Weights of a small GPT-style language model, trained from scratch on English Wikipedia.
Training: a variant of Muon for these matrices, 4226 steps.
MLP neurons of a small language model. Each row is named by its layer, matrix (gate and up: input weights) and neuron, and shows model dimensions 0-127. Each number is 500 + 50 x the weight over its row's rms, rounded and kept within 0 to 999. Numbers have three digits each. A neuron's up and down rows have the sign that makes its largest values positive.
A block is one neuron, or neurons of one layer that tend to fire together. Before each block is what it responds to, as a language model described it from the Wikipedia text at the highest values.

Description: Mid-word subword fragments. Short fragments in the middle of words split into several pieces, often after a first piece like C or Sc, e.g. "ra" in encourage, skyscraper, Corsair.
L14.gate65:513372518439495512430501538491584427560520544519431441408555547475570602515556520469432426476543488518521502546572504446487456463587583582458492500480444483481468506492565517539487580505532550482467593526517487533530484538515525550451558537506480480432474554428440469445467471594476538440448487572528537428515483462463447522529568481469487558501475520497530565503475466553440424503491
L14.up65:486552514419537477507510525586488506589593451548477417472542510510433583580553367544491475501473499428545492594543466486533463533522496435530504538513441508517492502499531463565549546445517489488470578501465471588364528471613492462486492473461460471448536546521385495503486443529491411468493517583488473406522487487496503585386528438534504556421416490476571486377500642555495446517462
L14.gate212:378547500521546506449545535559507577440458388595561448409571444498531546438479556587488567506451472590509470498531501447543496496559542487414512551548583469441472590486528500513479514478614457505520436386497517455424492439472491551481518551447401564510479443502468452501472425460537492513551543483466537509571463485530550435570523457453540487406572434573605560499459510487419518525534
L14.up212:547351518520568547541377427456459379503470458558489445598488480548457545356526497552500467497508478454468530527485455569495497385502519575518453478502565503440478531518568432528554582586549544561532447497534433540504589612535497515527551473491583450514510540472506538510446504521532527466564572503523480424555507498517506498556532568485499501468487445521426565407467517509401495514563
L14.gate276:524550508579442557507482471553481453501518571508506469589535555632500575477494415459524565482527455518551452476454596636522455426514542392496478486561513453541524539464423485501438544390547496610488503410624518525463503482484434559507500507549461479446517435469509571556471489544493533439470502549403538520524484617562472447509536494465570520542525491477374521451425406501536533466512
L14.up276:515455438525438550580527523645490471440450460460510482477538578489472458461492562454597496545543637496451523436528559467457440466500502504478514448465505427507453529499558520474644516582510500402566469582473472557441563473468513504545518491471507496576452491588460551507455508557563567483551405498568541548464434547560364511395526513458471526537501415470522447462444550441416551400435
L14.gate586:501526581465621473491584435508443631420517419531399452474523469492511426423527568454480459551465473484507439523540406496558575494370505514538510474526458442433446491543548581517441491521381539554495461418436380565477393490430556461509518577453499581510505493494426535475522552479520575527556471560454512438547516505538495533473479445546541485559432458514485437519461576488475445505628
L14.up586:547493574505485463473493550479541477522381509471484513546460569484384473502631563531539463516571473470586535461431390548467513516530513479476560525509456497374408572552500561475402487493517484518508452489510484506562470494549429526490481609491540560464516444461501539414473535523570464550456519484515540440461526596416472534455456544492550514475394500439368467515402568535462524514584

Description: Word-start fragments. First sub-word piece of a longer word split into tokens, such as The in Theodosius, un in unification, De in Deutsche, or a lone space before a number.
L18.gate37:533522538528545396486502573601532493516510528483492451480447480459602577542428521494443494534483527580524521501368579454504605505462488499407563481440521522602546461470502465467396435437501526591513547564456451501501503536458522512423476412509522574571432471427557467522493531456586475531432489555421529545556605500538500473523445538490553586608530460590503509411534516574371504441519
L18.up37:575472451482410434442468489458491523504508540449471512570545450445482518539517466465492417442572524498471533401507515467495529399490471487541590506532490482512463549433508456395442493472581427511411556498485456566503477443543518485367477537500496539546534501484596457507467601543453503543457451514504509530489519482559476530412438481553597486556502470459483504453567469460499467467553
L18.gate486:417593489468467576532480571515478433499443474470514511483500555465402620454469530492507373482525490503610524443575424441589565568498456473535589472496487463473462513480549513472464570364524497423511548558456485495467493517457537542483492539513469569515567477504560498543454491436445400460526561481465577459509561472557500479453473459462563470525464429544473471495484564481502529492477
L18.up486:526494564426447540530453536489537454574489550578412495426499465476474460517466450545480504506491500606535467536533487418420458443572487542524518557525397457477523511503506566570449480491539603481535495511437406530490530548518473484431537491526486502533531465463533445581483606455527570486489449487446466459449551490440494473517475581450561398541510573533483593538506521453478493435406

Description: Table header separator lines. Fires on the final |---| chunk ending a Markdown table's header separator row, before the first data row; weakly on mid-word pieces like el, ear, ly.
L8.gate43:537486581442527456536461507479460478535466537533420488505473503542469555483511558485526492589512477483551464550485527553442449583533488541453450511496460587453501491464515494413535528483533504488443536561456511455587484505489539491535398446635557558475516415464425537513408411465553534512433496548533478509603545439501508498470563496468582503442431535537458475587469521360528549438550
L8.up43:430539537526508492588522441530484500381515518542540469524481551495505526395527486503611465482487506521545393500470455503358602554494411549507467510514455475544487479430531478465601486457427520464574549516453484500504465441458515513612504392536578502509571478492427528505540495524422547532440473554528444451490558569529467475448521525394502511480424538601484489519430600453520430430521
L8.gate113:459480488467528498427456558506562525522486412460503547571508436535501425442570463512514572574518499495498467456481496548488487529464440530458395449543471583433495551492485576429508532456515442486471511543486455426554540549529555560473521492485529490526592519485512455511497504443508500495521613577436572455539540558555460503509582495524615585521586489491394409461550489483411568481489
L8.up113:425544485595483540453498480515491463463529586599585476479495559504510424519552523529469486532540498509484540499354488507558526432554557527541492464545484471405395550518473564505446541394536394444529581453522448512402518544501553555464484516508515543501469509517466533513571474487453458526491492480481532478447576461505594609499602528565488493483516605501473438470452472508513507589547
L8.gate115:468587475246591456577537573559516491572549518575506577509511529431401544525515542544460565532441509498533449540478487479432501498524527594520516569496461435418499495501524460483479414579574453514459582453595452484507435471418489489583474441538507366509497496504476494521435480425482529546576542582412598462491509502449509561493510499463475474500526534500509496407463472536445410505458
L8.up115:393504561408564505451478500496578564570446559524400441547466579470522491475502517571523619551549540547587439558454457423359506429542519510540445533480507471498488486566573464492460558500532498465489565455488464490537477556474546450469529518494542443565441533481536447432493554564475462514484496557350544449556470531506580476533481595490416452484472530484598417413422515586475542487489
L8.gate196:475508479462549473515512583616454440441520521494532429481452519384516598526482438552608434658497472513534495503572479572570424475566471456497442467448475599494536485468550487549427446497459567494574512515502476490547516575497570561495495510474508583562563551510521458504372493479446519530553508493551510536428480444512548539433562465476549549511509488539489557444524553523421482465532
L8.up196:468496424513466512524488515471519480438578522479533505559491609467479480529565414418494502476551539501567554527438543548461516378549503526475502583530524487426431399490402440589475537494539546510643530529531454622474589519499651512549545541484507487511493422543511581528411521508509566508543527530523494492570529416403487505387512522453519502447470380467428548487514469533448517535589
L8.gate303:508493498424469510486507539437471489630510521540541503503493456513455465524474427462508476519567440470486525623487491506446469513599534619421490432492563510491609521512504509434480466461525436533444581446597553435472572545443536543500490552533438493416497434544616485525583526596406523572482429383588488437528510550497506507488574532501466484475490495437451537530469595514551466525487
L8.up303:542511424502544586547507404526517561524443487537435475463526522485561532547450658559466517502416565439523439452403522520531509426490510480454482494520428498478441494570532480499489529580449509452523530475559485445522489400570493530464531418493531579598502595476517528531471409523470471526497539493480470529468472507546436535449506455490519443518469596556523522466449451479558455488490
L8.gate416:448509467503480450459498465506471538490490564548495562636482502538524507469492519479540482437397546393473478473469432530496565488550505523501459479472556565437492440436565521525525577462551567449501485456491510426498621492538522518465546503555445496496501491556482458560489528442443578365563542446463545499585540472453461546509522545500438507442401432508555417402495473557569595534499
L8.up416:496535516537441497519456516581481520507468438560617531550532564460524509488428504489415573591565396438511473527463443509527537459495545503541456497440447562468476455527449535465489482475486427580507626519524510557574531507613462525567480547515588543493538507483537516549464488456539558432532470527496534485604535414529451527521483499500559551551518449537467407416479538565527551575515
L8.gate452:368527484565418404406577514428540450460458587549545492471472487560449486501517526488513512535490467460517494535467595472452464469485451495411587526455610480468460487489417492480494522408518518513470473481544467506545461473430596466476524557414487508400545542534491480460523465580556487518522429556544386508587444488491541481533585488482495542463458536500572483491533471529640503578452
L8.up452:436519568501542501433400423485503463525497514533490570534495468494445553503498571496619402511484491542522455523504497499581520537558498498545505554541512452506569577527408504532485549485470523455496471452491506523467493581464537501484521476561575475515593573554567422538587512451524547500460456472411455445475582507579498480445596490473442475515471490574441533476522496432528417575446
L8.gate469:557442526569499470585486455451561452513513522517497524495598430539458441513541489531440472522474490480564601457478346455426502476546476472502425502567526486505426450468489595477527517507523474439518548556568511544476489491514533424566519508510537491457457478458458567455477502534461517492513587475397567479446525529537519494464548575593537528484515477454515570578481479508518640474463
L8.up469:407422522493528599488528506465496486523512426516469466483461534521560545572477490449468537524458512479455455563562572469417403534495495602520570436550512531655460509543479478445550610559537478431501473510530536633444486521539462472478560387477528429584444456432528494543423481489570535518486545552559449588473546514547455620521498483588466532406505513500477519611585553544549527483565

Description: Table row endings. Closing pipe-plus-newline ending Wikipedia table rows, mostly header rows (Total |, Score |, Notes |) before separators; also number cells in stats tables.
L14.gate233:509456495444399511456558501498546559612540555546506598483523477488485471518505493472444585542565494575552501524498477497479494465491507537478524555532496470548495443523616517484543491470506403575486538471485409566395528499558500528496502476431522564452462566447534621566453451541501511626530411407601446513468507461445441495414545542515508437577453505506432491404439548491558480455514
L14.up233:444521422447480468459471501573434536533499484410483498453551501522457422568582580497500533512517519482471506455603499545459602398460438530529420550477471449444549479557446474524454514514549567459552524610579483518551467532505523526516472519500464506562481552536486449468455530545519517402463496469413447478449524516526577550440535464554544507494478481502457635458441512516588432490474
L14.gate273:477516464397518500493510523480416458460567509497524520525543480483472506522440584504444689635511503473514494524495444463400477534524619487528519566495540558595512627485522607443446524433513441501528403508488538545539452407535547537504410502475509494483554483532426527479502437491492548503543526475554491468572636497499536477561554377504433552520465539519496454501474506470484460429408
L14.up273:475522561549565532553450470485443494603495446484454482438511523430542491511514476572517337376521566405497442531442506420485549461498512551501493388517539534529435420582475525507433470519554523410543522448508581498516506576422445473483605494552530505510485501514582557540485553342443487482521453503577523549445463541497559548452501578432489463519472466444485490499509531476545494561597
L14.gate494:413557522479544600497439627512534495533554496468534488462501476517509521561556542437369504459541450537575550530530498475503469504558560407551570518532521484463572400546515568497521390494448489521438538389491493567548516518513500524453452514506519484534505541478564526553487484530494413439497464604502431437501451487517487469531490527510490396493477492590509508533554560545456550480484
L14.up494:498496443484376448503435473547545410477517546553477427548534590625499523494516542549539465527496403512464439545448460481521494492524488572500562550482527386563481476505577580491484469469552550431443517472505454478541504506409571604468476429524547497538485474522472537445547547520622599567443481530475501494482491573504451474520431421541502488539562464448526519560538470530532477572560
L14.gate564:464548452521409498555518527572469392517523452456474382505468493460424504475559520398446543612519486493494480497521320533594490549525507580515463472593543538464528463523589531488491551504487426509492469552459384441517468495468440473596429547519512475494463503510498537506506571393446463543553517525445481536490459546542599556433482526546456465482494522471480482425482604461568424544497
L14.up564:509580540470530512493537502549482561475562532545515509503571507476486397499520505554479530517556491541539458495602518506559502533442463626496502525531481478412467580450499455568508453506503496481565544516538511480492467514405591520582526437545464508522506444587520520485518370435474470543467511640431412495418407514408527446489534551522420508502594504541438488512528586471457458569590

Description: Clause-opening function words. Function words opening a new clause or phrase right after a comma or period, especially "for" in "for example"/"for sure", plus "there", "In", "After", "due".
L14.gate239:505478496510451512548610463539585483501443507473555540488447456538445565478431569488482406522554484515459482450549513458489398433503560515491518428550432509529543494583576506477593510543579604557385595513631566489535476449477494566453486490514493612503444477590536398445492462482499429490454473554506526393470552522491502572450540534561489456513553475468466450501501473432514536529501
L14.up239:493402469532494438446392466452505526501537430546463619493528488539518509437470585440480632441363567525456547552476564427479392526489430497464522427399434568525411487500514551526481496509565502411406443508505411545446462459506424475529501507491556501556504473495480488465532505508513446507501524442447541528566551520503524492468598476463537566475526523535518530440481594565524502502472
L14.gate272:558434549489471483416601454477512441490583595594535528478493490460531480414423541438472502467506560526527465480389523508553567526464542525435476486502579472557543518478591602447551566514494486485443491477460521575462468494480451436483476494509486502437384404420437474527442442469551539515557480490551493564545449541468504443481510575538526475601479508552494609518459530500395528427479
L14.up272:647477527478496536514489497433504329527474530524589516502509547435494407561538535517551415528504498506449445506491507558511465580561533551482440478525547481501524463463511509453526547483468510528479496459527538432471547497425558543429385428396498462464480483516585501535416489573391463367518440576535476500526525449542418423465533591528436549369496509461532522521546526422553460469511
L14.gate320:526566375518494493497503508578599559453485519460488507646517516509487483515530493541418511514524493491448520482479438482470499447423545537380574415489381494466538626575589499532463439475518519483520496501548493453499525544470463500377447493494545526385592463542584572488501445396426449433505526492390487422551480548541453578518490501447472601479485452555442505510484579494498596542419
L14.up320:538505513563559514478445542484451577456453518482512571465499611505550505423499468468440497483494508417504535524450481397537596490413482539377525516501480579459506481482447636466521534517568523492542490541514586476506557541425544456415503497451544443470462520512436445564545540546562541558532427556395406521536467479441536481470503529401505501484400587461413473368444534438407468499514
L14.gate621:584465459483442528546424404447526527533604494517499524560547497419483508485465502495542543503510499509495521477567492508538424612391498490566512441573462583586564568564504467474537456482508523613484483456467380515460489490553605538557418478510511530569531498476538427524483517549445515390565533444499464441514601471591509429566569536585479575469511460457532644491497496463486561514501
L14.up621:494526454429441504497539441592502523490453491502552559449541519438543497424478551506480497472484459517523519558384488518482496459367493599494451489438370484490562525482553546429491484477564436564514482482517508551588506545572469517543553384459481587486562518486481459450514431493488517434514462425560498414402497510432491482462526523597546439501584442563485436518499427541393472515415

Description: Table row endings. Row-ending pipe-plus-newline tokens in Wikipedia markdown tables (chart positions, election results, discographies), plus newlines before a table header; weaker on scattered mid-word pieces in prose.
L18.gate0:452607473522505610459477539446503517501505498435428524474582493426476546490507527565581520482506508493550595604558464435507433474560529364435527524454507499515492375504542491542544429523551442486477479563595423470501461495431459527535519464522486581406478501495445492580511474536547461517567432413463534562518563492537446500467547603576496495549477525516506554470507568550471479561534
L18.up0:471578522523534547474429522590376472477422485518448527549395495543475496461581496458439440501540390541503496465442547423551450418532458447470527514499476529507557517422525525514600510429495511436525538556550502533596466549453488475523563548472485521569455518507485544599545428483504480510497574511556523503483527455522403510510589581480477538468541539432504509453488550504495452495398
L18.gate692:528538473471510603420604526460472373510478476572536447541504518466490540468505488512525522502526567463444478400466565499574497449530552622483568462456541438516597512418495535535541503540513491458411559535472475508443518528487501432442492427556430476521564492439603514483511630469469443520486559552508456542501630489499461587491563527468462468533422464500482439511401621461409499495483
L18.up692:491494452442576407519473534423455401493500430565518437638529516576451522498488512433531536421507444545515524399513482506534464486466461468503488545486542486512592422492543502508485406498528458500511496547512487517506399533491496458468439464481469456501469459599463553528504453481524515490455551506532450475543481493506351572442524512568489554446410505520407477450499586463516554463507

Description: Verb-linked auxiliaries and adverbs. Copulas and auxiliaries (be, is, are, were, not) and -ly adverb endings placed just before a participle or predicate, as in formerly known, to be transferred, rarely corrupted.
L18.gate280:516523546503472563603569508660536444596451488483484488483567507513561448518545423559533450498474460548491494445537498531573480528446450428395534462471516497523465581464446505460457540480473408495416422423540468555462496506503467487488502464485479425525568462593557530566410418500491504559466566528558429492462553566538471442518553518520513543553475487566479506458390522540467478517464
L18.up280:490552514501547480544495551472541445442441483535551475454516599512501416452479586468573474530573502513484464574522481514555452549485497496546508502583528489523458535532590575538556499494483453519532545521423497544339534486466519430420523563459540439528482476448427517579509550487524543456496495638544482418500608497498535470598669444494449458480592473509436567490483424489553498474523
L18.gate378:508502493489557461505552455469469521540518619559428505409608490545497467492483515395530531509453548535497469373535540509467448505594508524520566445445479548436419536450536535556428444445435464569575467477446602566457482524475466501394485530466502472520430511491535536546427462495513507435505488484566418512589447508561437510521554481477434537535421459506468468505482436630437557433456
L18.up378:425534527512458508571516552472521425473499441528471511457442482457441552523463502550566562477487403462495566466496487537475481637426530482543607624417547465448511522480467505486516500456475468511472386503474440487559471524470541494476456470469483470479583528430498495571578495478497529550462622482444581556550499488511478560486496390505467529512477447503479551530444571462494408505593

Description: Clause start after "and". Punctuation or connectives opening a new clause right after "and", "who" or a comma, e.g. "and, in 1959", "and when", "and while".
L8.gate8:524493521522511469591509522529554519599511593576526440507490468460490503613504500537481384470472544594447502460427429555555494520556511449480561515529535520515511528509454532449498532550397498531448591447537478513447453564484482551494506579465475521491589434518507526482582503636589538462553505438550470559522413488494401508519502635562470438566523421579458436519507529524429492404543
L8.up8:413617576494437628473513499485583576474539562538479554548614466554611531604490442437514418509533465429474487557514411475498493551542535419458487435519462514522499542510510534528550473416510450443423452496556530493450566574467447553457565429569469489516536522444593504515557529530513501478541401581568461464587587443577544474421404536496524450612494532525479513470557500455480441548483
L8.gate170:386509565484445440476482495472551404443553511569464498396491529470474589475527471524533577534551504604445533537384437508542521506557467390440459424452570514530472546459608470603513487472441528579448545431508475534549460481573438544491501489527519498521475497504537585458498509493471546620485550510496546499426475498536538568531470526522443503516502523468484559359590434481442405446465
L8.up170:516511554508384505565465434483526439544485512485547530555579539509493451482561460452406531537567403497524575476475496412641446470412441499422530444506522441483427463501572483589377441516491567605478567454494534494468565556402502550487445443428486509550520485509466549496526497479474557426435485577458487464459546478500598406489525415419570507544514486538492472564443517437549545510514
L8.gate282:451478437455425457681500408469492523502474550575509614534441487472547520490403515543415497495635602582482460502547467539506476490505469554484465440546468409578438550501540508500516522477545506603392465449587513543485549589482427502508461477614475509474480464425494493488503461596495490537526468507504574514483561382560472500534490483509462538522469438477421434445514545428529510565478
L8.up282:518523460490438510508431423593531522497516501584571558534412421470607412495412545444491459477513439511556496490596542482465514539513465511512504518478511579523381513555380476538574519525402366539574455444620470547399566452403473496433465491449359469513545465479490532552505513448478503486466506586575423467549467483534466542497509519533490493443503538453462568423536570417423601532513
L8.gate304:454452598414538596527505433582513564477460553415508562540538469396491503565499490562477557479475509469485492507573470494546525449438466624448533568566559503578475486514501526385504528516522534430517549403516537484521591446418553532482501464468491426475472456456535400412545587536433457597525508475499567502479446539467477482468545569571506440505539526494541505444508533549493528534604
L8.up304:464484552572482476640499486566532522534506563468484494515413529534483453455509397489484585526568541493555427494555559445458489477475589545529526531561501509474476526581531481579433425490489578542549438448472456497530514642516501493576461537534519492493554573477557390399567462580507527535592480473551598523515517537499524573496505548545536460527527537456445476502447570500461442476613
L8.gate350:496498504483480440512519462466499514517422532551530435541518538511482495567459543504422532517491538559473458428471584490607548467528514517517476464531439446587554510391486491464455441429463515542501517488487526552459519472490403550586498502488547540463468419591460454493502491485525459411573433492443499513484466510522536541535473524649364564486456519456440577433524526516518478575561
L8.up350:536461453515487461443428483514491416532473499450461569473528495517548570485540444559475560464518509511517487526469442528491488500444415470501551583513541563528492452528509514453471536508544474405405582526506505558431518462415542532577446514472521658435510518480526594436479493480424391530534582551355476555496580537463500609490493484501560553493495508516506498501671539504414466556489
L8.gate377:445442461523514576578474597520569427463445485490495468446530484423514641461520576426427494499490506519469465505509518513479466487511570473433470499467486533534408490495398517467569610571533468545471462501587568506523549449492465487392437450467561504447542533481615476559554523503589330498475436421525476528523564524615440469552466457572515570541440489590529594479497557461466570450527
L8.up377:501559468487499608487485510512383544506430573523519442451520426418533415450463525528411497497504496528459457490475454502557557586457548471507420484541556505480539532546566617489377517464509595466495441502516499543441588506480485438485545509592408525520557566556488440588559551536516533475435519528483488562476567441516500535411505515602375459539477328595461525452515461510507534501480
L8.gate390:509510489532473476579482450496510431492510531518596449497429547535551439555560540501531504471435449536387433471482430525479466504512421434396488410522533597552430451570442590473486574462566474509479506510569532559467531538535442528464477544475371584359574434461549523586449422600419454411556572512494503467544530468575565470483564528489540479567527460510414455519581513399476504512573
L8.up390:481603508519547477504536437535456449455503510409555513456470481511530470487627532456469451436472423544494528576481494504444471457496522456515498437459583583549563552481486491469533478412456496526470462472450458535447511536463464537583538577501454508449472488482503479471446447584409552469500544439602537520487454488426475472481581459492571474489474599523416484544620457450440493428567
L8.gate429:557454516523478519539456516504520559514572483441507575495495494412450538466508487463587493435511557462502551456534578455429512463499443585528463439521500491483485608461541480503534523463479582529579557520552431518453544467527474484569475459552504533562510523383479448595440499580494563511554449434515497520433530538503508501511555498530484462466560418583458530460480504412327507413540
L8.up429:533573596551529572569500490474481539525416574496492563605426595540432540583514493346549437538482437485514586585464566606430535349533449427510503458448438492544519501465438441524544433498551525430552492502488525420462429509543453463494488506455436541434516533574508477484583512562421522408501520545575514528518470546481460440545555499540492442421481450480433486479539581441476514460446

Description: Second piece after initial letter. Short mid-word fragments (er, en, e) directly after a word's first one-letter token, mostly c or C: cl-er-k, c-e-asefire, b-ene-fits.
L8.gate29:456498495506408567508532451541514508443536541441519469404449444529475589608583497573526556548519471484421515452424472474546462460433482586491371577514530497420546507576483466504441548476522524474552590546523465517577484549539570494509509467454532683489469461421418532454486519502524486501441550550479508461526409458502476496496471517550449459444527423544478440454419561473499469444558
L8.up29:460476507507460486403541459521532560494476472521410474483631455518530510580557517559545471465547488505420444525397588505504525567443488462503504487457518555458482427537592535546409508538477491472520521598394407470438494472465522486548466524489467479571430454550533535476527495455450506480611420513480443474534475491528401441532490547508478455498438522519525442565435515552368405482437
L8.gate131:416516511511506546410426444363530477412472465524446422508561519462518499485413505532498560476459527521612504570542428512508494546472514709516539474523477453445547465604513491459452470556539573491573490509499485467569535512445477520552519522545540544463504393443485505485418517575529478497500475500548464547526489470574483509467532502532532437521568442561573426534580525469404489500576
L8.up131:445460539537452523443629460568554497370493472513547554484561521415389445468487482495486555420479597484434566450451474459492469567476542529489588453480540397455554437513506499478578540502573592393462528442372577476542626496522470498473582425492560477500449435527446541550544397567498457554402469476553519546452504555483492522511469525462466509475470467547466498512478465460544507453498
L8.gate222:506444457484414421413485545492573539520438497520474494438484483393549391557594451504548491552443525535465524527450539548462451519496506442508486479544515486373470483548530538578430479516503499474505396606561588429519588543523438459631527429489532548477498469493481515593473460457475482584450539508532465414508502497479445505490500518466548557589489539493573533497463520492551466528457
L8.up222:526399414412425453567420521402450452426531516530473529459515516478580563515567514534521505535486479518560474406523487501470501510512416577492526604572559374557493534543590567480510546518433544419481575556561392480450585603546400471494533533491416507565437428577441443452462499399537434584508473508473538463531554494470456425520490374483509463479452542496499439469554534449494529430524
L8.gate277:442483493488512530407501405482454575500412504581440463520517403598491556589534430535556535559489475497534503488423529505590557530500444548487458478477479439418506548410560491538502417502464507486486447464514397526495559548501577497524529517507522486510528438508498498501492524536431490518526522501523490467493537473484491467493525526512520516467475513575566502519535541444414603599494
L8.up277:503435512517503507488538545559545582611516447500480578523537568526588475591546442534439535535564480533531478509549506521593449556596421554481459511476457493549486540510484533534510456526607503596535450464565572512405520659595527556492525530567552554492513539457510481502474529490470453401491478468485489529566527593496425522565557451492491531454485485557486434518489528532551449551522
L8.gate509:496539484454509463423494559455496411499473451457461519665570469522434519439490481482517523537536487508472517490482567591452473432465494525458525528513484532512538453572522597545521483528469477501517473585520404455491476463424579533522457519521522503473535415465538573561495573496539505468471567505570448553546512542566391462441514609377554537429426515460568549489488570450548507512585
L8.up509:537636553561447488548527476529464423502457466603480470542464476480453451583501427520482500544450433495503519548417411551538519535536510541422450468434456581477467489563556487514510502523498497571487584576518468454516578554467513591472481474508412522423547478514599490528522498555428569457520531511611499484494541503509474477418498497477553518481484419542430455486548518573447509459543
L8.gate544:511468501514467495489474476499424474565508557536450479470474462398591523536554483449458596471512395506475564471447584557558587472553485503514569524591463606484526381566453481545412508451520528532457497558497456481433475502498516482530484458452509559480583431448435488527443535512469521570579496523435457447503457514479501496436585437488473445432470520551575489441536548472557465496590
L8.up544:476455506480511466476468463494520424559504525598482477486571527507427506533546490454492488503491399471545581534476533535446501475494618471456543462580601592496494511524456472507414493463627506502485463536446505522603511489586433461592494525410580476496593531502505424480508519441471524419463586535474502445502505515513491597412534456544543500461503568428517509528458534476547528482438
L8.gate595:502473400442444396412482477567543464526483496461526495523606406479462614538519488555490603540446592528551557483364548561527582401447487478419429432557541459506541491525583458491531479433535504414513510418424425546505484485537481495543467482532459545501565421457505564548482580522430479466476497557521471460494462555482449590439376443583548507563432477503546456536469437504557456494460
L8.up595:447519524528531406499556487477535546571486506506525444510489512511412591460580459512542546486493566523541608523453444542505476438466487537558460491541446484540488486484532647437581478511418518561459372477526522550537574558463483460497414482509490480396544408480544490538540528568492515490521447584522514454582516515486403622430513501502528559399535445461452421521540458495476561558472
L8.gate700:557481565591520473530523508525452544597509515538551433488439518489541492533510400492517479481491523423519451474512371576519516505497552525518552563522513568516480472515508498472477481432568523522454499525483441477578562570542518458509518514520512518456474426432513517445442397376432546453574475521512451571494577517543513573428553521547466519598463526635611470529456467479482448569549
L8.up700:581400530524467436468460459533464600531479512471575481527615514567458547500528488532499437535552490487525489487461445488450412594487445399374453478495595431477465507489516421477474525508508415481513580488486506535456502545521504471458464523488484482424496503449537504464543471512503414482503539564429532490438533583564409525476488506468580506588449502590529568485464484431503515618465